{
  "hidden_size": 384,
  "rope_fraction": 1.0,
  "init": "normal",
  "init_std_down": 0.0,
  "beta1": 0.95,
  "lr_head": 0.00502,
  "decay_shape": "sqrt",
  "batch_tokens": 65536,
  "max_seq_len": 2048,
  "doc_mask": false
}
MLP neurons of a small language model. Each row is named by its layer, matrix (down: output weights) and neuron, and shows model dimensions 208-303. Each number is 128 + 32 x the weight over its row's rms, rounded and kept within 0 to 255. Numbers have three digits each.
After each neuron's rows, "raises" lists the tokens whose logits its output raises most directly, leaving later layers aside.

L5.down653:162146125129147168109212134125144140146121133156137130125093119138151115082124098134148178158158144110122102171165153157139145149093098075096125129058175110110149105120162105128121161112111109068111080140097086112081126116087155090168073145066095113160096050088109095199178187143138190140
raises: "ated", "ate", "ation", "ating", "us"

L8.down1254:200059146084109138141181150133148099114076141128138151206104168134105089123141095089165103108101107103129126160123108105133114165117124106117186122161172134103122147117115093100106192192068153146103108132107139198083164125105194080164138127079149134136136136137145128166161148159148137097
raises: "al", "del", "ale", "ili", "os"

L4.down1494:170144110108090154168137113130137132144184132193148116134134111108073097153154167194164140167076132143098083123146178084123151099127157122156146215080083134108174131108122107149172170150151125135090103155106138137118126206060093138121170140140113173073032098165107118084163127129103107155
raises: "-", "ship", "ial", "'", "s"

L7.down1386:161091100085123187160126108138099115095156155179104112140130096093116102168135149062223065185111183118078129109129150153151114145145193088147136162086136130141153055086097136153137164131152100139122073120101148078123147099143145128133113205100125203149153128166101085180132154112077144085
raises: "ly", "est", "en", " enough", " times"

L8.down507:102157110112137121167069188159161079130111074107096112089081126104147165131082137150135122077111170119120086133119100110111177175159082117102106104100122094144121131113153086136099071174161113131135097095124081125160147098195142115147131189165112136125154153079120118141047133156154115066
raises: "ize", "ized", "ised", "isation", "ization"

L8.down444:115089103142075158136180130160130159081177166120159099120149103085110146127171150085162121181136098179098089117168186077123097106145108139108119101142147151137215181100140189102143099119099081130135120149095174129095121123019090188102047123153086105100121134083156073136114114113167142118
raises: "ial", "ric", "ian", "ry", "ship"

L8.down332:121157140073137138112157114166178150187165153187142185122148120127180110176158132147066083154093119151121130106142138177150049184184110109113112112105123090137151174099146179173099146072130121117107151103093138099153185140085106126197081169097124133097142133173138097113066129072135147147
raises: "ous", "ified", "isation", "ized", "ization"

L8.down493:142089233157177191145127140114172151126131085116096068159117143117033155058095096091104126183077132157140124110153134084155146088118107116141100104113190098182189186099138153064120174146091154156122146176161104092083194145177121145134166152111100091141124135155078091107111120139127111123
raises: "e", "es", "ions", "or", "ive"

L5.down909:161176143108171147164144181150112106157104092104193140148191110150155184120122102125088154167172109128161161101162174102104153152110137118161150078142158111095111076084108120136127078148109141148157133149174107097127078176041115122155109088121139137076087186056101128167061104143157163139
raises: "ious", "ative", "h", "ments", "ator"

L5.down533:167101143091112106079066116134116163186130178131132124085133140136108117105112131131108161131136144135099131093094151121177143162134098155142132129157119171146146142067102085115115086129080206079148179110107162132184087118096104158118100149157166162151134133092100152104123118193176124160
raises: "ency", "enti", "ens", "ent", "act"

L7.down779:140109050132169127047115127179119157108123141103104095140061125127120123089148120131098116113185152115079118145124143125128115130129151102112063086148182126055100117137106115062134136141086066139167120150138147110185055129115147155123134061119151080091193122141134106139112183158184164141
raises: " Position", " Location", " Years", " Rank", " Mean"

L7.down967:103144130043124137127161121074093103156135132136104104101102158137102067080165160164101117164172145167114114174137140120066129117121105147095156125085117134184166125136063142150072173109117132153214102055102130165159145129130102092161200137133129154070116120133066094183212129149115134148
raises: " of", "od", "om", " Of", "day"

L7.down1061:069173114084150111076167163135100216100149135131168139140127123190144179107123130148180131191076140144096170122115150145195185127137099133156091162092162099123125148122129101122178118121131098136098132101109165152103088160099212126136147149141100203068119129121144180083198173120108128087
raises: "ree", "ard", "ies", "ore", "or"

L5.down9:150147175093185127110132122149089132133123129138079133191120145130092174099120143135153187185089114131133098101144121126111156088158101122191129158105122152083131118076206189148103098058144010192135101134123114080051108136119128155131124155116120122118125103080164127149111146094170088123
raises: "\n", " It", " This", " Later", " However"

L8.down279:160079084134063159085145127135116094153126073147158134139141145157102145167082107081108181139109108158134131097142144145183130116133103112147130187050079101150139124095109140133128104097151176104122074133134143074133130103110157111182144123151120105096151120183095068112182055117151124166
raises: " it", " itself", " them", " these", " a"

L7.down793:097159159161103065161126129138061098130151071172155071170128115180147107090115123192137136128168097144143143117133144131111153100039145144111146132170199168160134133124126140082086107107130089117111156155100154136121121089082153115135122189072199160094137077122079154130134128110111107158
raises: "e", "el", "ing", "ers", "es"

L8.down1189:141111147168127113170132120106111104151135109140181106177121076131189116099077128127146134108086107117081104120099120110159145173075117154100016132062157104133162133117120075134104152093107106195094139122057123113125128181138099175104192154119130113152104084141116094141107177139106151090
raises: "e", "mate", "ly", "ing", "ers"

L7.down821:104085126094074119128148108194129198069103060133094140120142077122144105145127139147102175133224092137074136158104126107140131099071136105115173103166178145093077100090129152142125083104150180114136206149085166116166145145104094135115130129107111148096142127078125144150128091173128153120
raises: "tr", "ure", "press", "il", "port"

L8.down1299:148111088103169081145145111098182178125124151215141115126139094099158148092064134137090127119132128110152142102157143071115111124112121135169106123136107121152143141134162123160140098133083142150109117113114124135169134151132159147168199118137147087087079148086134120050167117120178172108
raises: "worth", "ler", "des", "kin", "ner"

L4.down946:204193082101141065118096131141115100138124128104120139110098165109092146143119136146138090149180126155125150142091158117122103097043150119121127094148118159091110104163142115108156123156149145142220175143077115114170150183151129080144190189133085148140169088076156105061129151078150158126
raises: "od", "day", "wi", "wer", "han"

L7.down1226:165121135133131168090135096103149138113112081164168170155110093124171130125125098112159097179142145157089117087140178098154114093142167156153127176094087158145137109106140171153145179079173140164148092121100137061110195133109169112132168151137104120159135092196181118131120111162116095175
raises: " it", " they", " he", ",", " there"

L7.down688:195093144094144106129123178081170126169106098164095125182168103154149101136110093105115106093075108130166148137111120143159201146121169141142117155143144163146185117103122093129112139127124116127135094130058107155169144203128098098133098218111118162100122090160129102060143132118109162128
raises: "ent", "ence", "ency", "ding", "r"

L7.down1506:141114121162087118102184100134072172154110151113151127149130094118093154124116153106148113180140141178102093098162153104160133119152162134149144125132174148140126140043089177096147105187143160101164151108108089150115101169135104131123119118085090104103094195089147185124156174172121155142
raises: "ence", "end", "ent", "enti", "ient"

L8.down1249:144081093111116168109131079136138158098126100182131151173161098156082079122107143124140166133114162077130164117146192106105126109148160069189103190149152149048134125113105160152108163124150060126165127133165086118115136132187070129113038110130106153107121131152129077091132111123120117119
raises: "\n", "====", "Professional", "Feder", "Publication"

L5.down412:129154136133100069113119160143086116069114126103139115160105136198121152123125139130139191130107110171114142098155074146128142153116153124158107147118164087100094185139125124131152055116101170143129171107129104126086066161072158078157084142117156130042114086123193168092134155143098157137
raises: "ists", "ist", "ight", "isation", "ng"

L7.down1508:122144147157124149131158111080116122109134073124119078142165078121137156104140119174163187122132069156116098134096087159069170175215195150158141107058127148008078156125113146145136133104172071207172097149174136069123134131098128094156118186104191130106147117117170070126087151165159139149
raises: " The", " However", " This", " After", " Event"

L8.down851:130127139128180132085133121094081153118141115116120126148092097116129170106096110178144082145158144101118166134172081118085149183147139127113110164100107103119116157124173226106172125080173076184130133132178151051137144094124124148097103182141156091096098157107128068185116089100144123120
raises: " They", " Although", " However", " While", " It"

L8.down86:112140123065148131158124149126194133162110084169077090192093068143175140120066116095144166135139109137106153110101080118167125092106139134163088148137062157071148109147179131129151141115165119139063116131099104119140129111101129108056164044123122188135169127127165128070106141150074135095
raises: " seven", " thirteen", " eight", " ten", " five"

L7.down137:097152129130121193148129149170140153154090108152174163102077160105149093166107132134099155178140114090153128174147107239098050135125127148121171094133142092120118117146137178088117159152179091122094121105154173107067195142066145082142105140069116111152112157104102100094090107111113187066
raises: "key", "se", "rough", "op", "sen"

L5.down504:173151149122113149131151175193131130123091071155132188101142121104100182107182116113107091172148136175127160083072140151161168100097107159163078109173195198155099144086115128126150142127140150105156196109065127149134151086173138140157099162154113112153138103134140122160176139086041208175
raises: "illo", "elli", "ient", "ency", "ant"

L5.down1444:147156116102142067119153124115110078133125128166145097067086095149148109149069127129149143148112133049091140107090132190135122136176181109134139201159073115105092138152126147130106145127150139154101131133121092115114155112126083123136146143086149111129049138155077139152134144138099184074
raises: "ly", "ably", "able", "ness", "]}"

L7.down1106:129151132111127140123121081162116136113100084092075138164148104094114174127123119103152114123107153150138114155135131147140136139169131149103135141171044181211097101150073124112144179060102084072137134084166126127118125125144147141158112114177090147157118131156133108092163082109112081125
raises: "w", "en", "-", "ton", "ba"

L8.down361:184150133114134137120146142178157133171131115117145149116139075149109113073112159097138126131145117173157106087120183096159153121109124133196182148102126132105143134136192105101126105140104147095143155105102155080127116184124134078139116155100183094080148120094147098140087104056162087175
raises: "ence", "ent", "ency", "ator", "ional"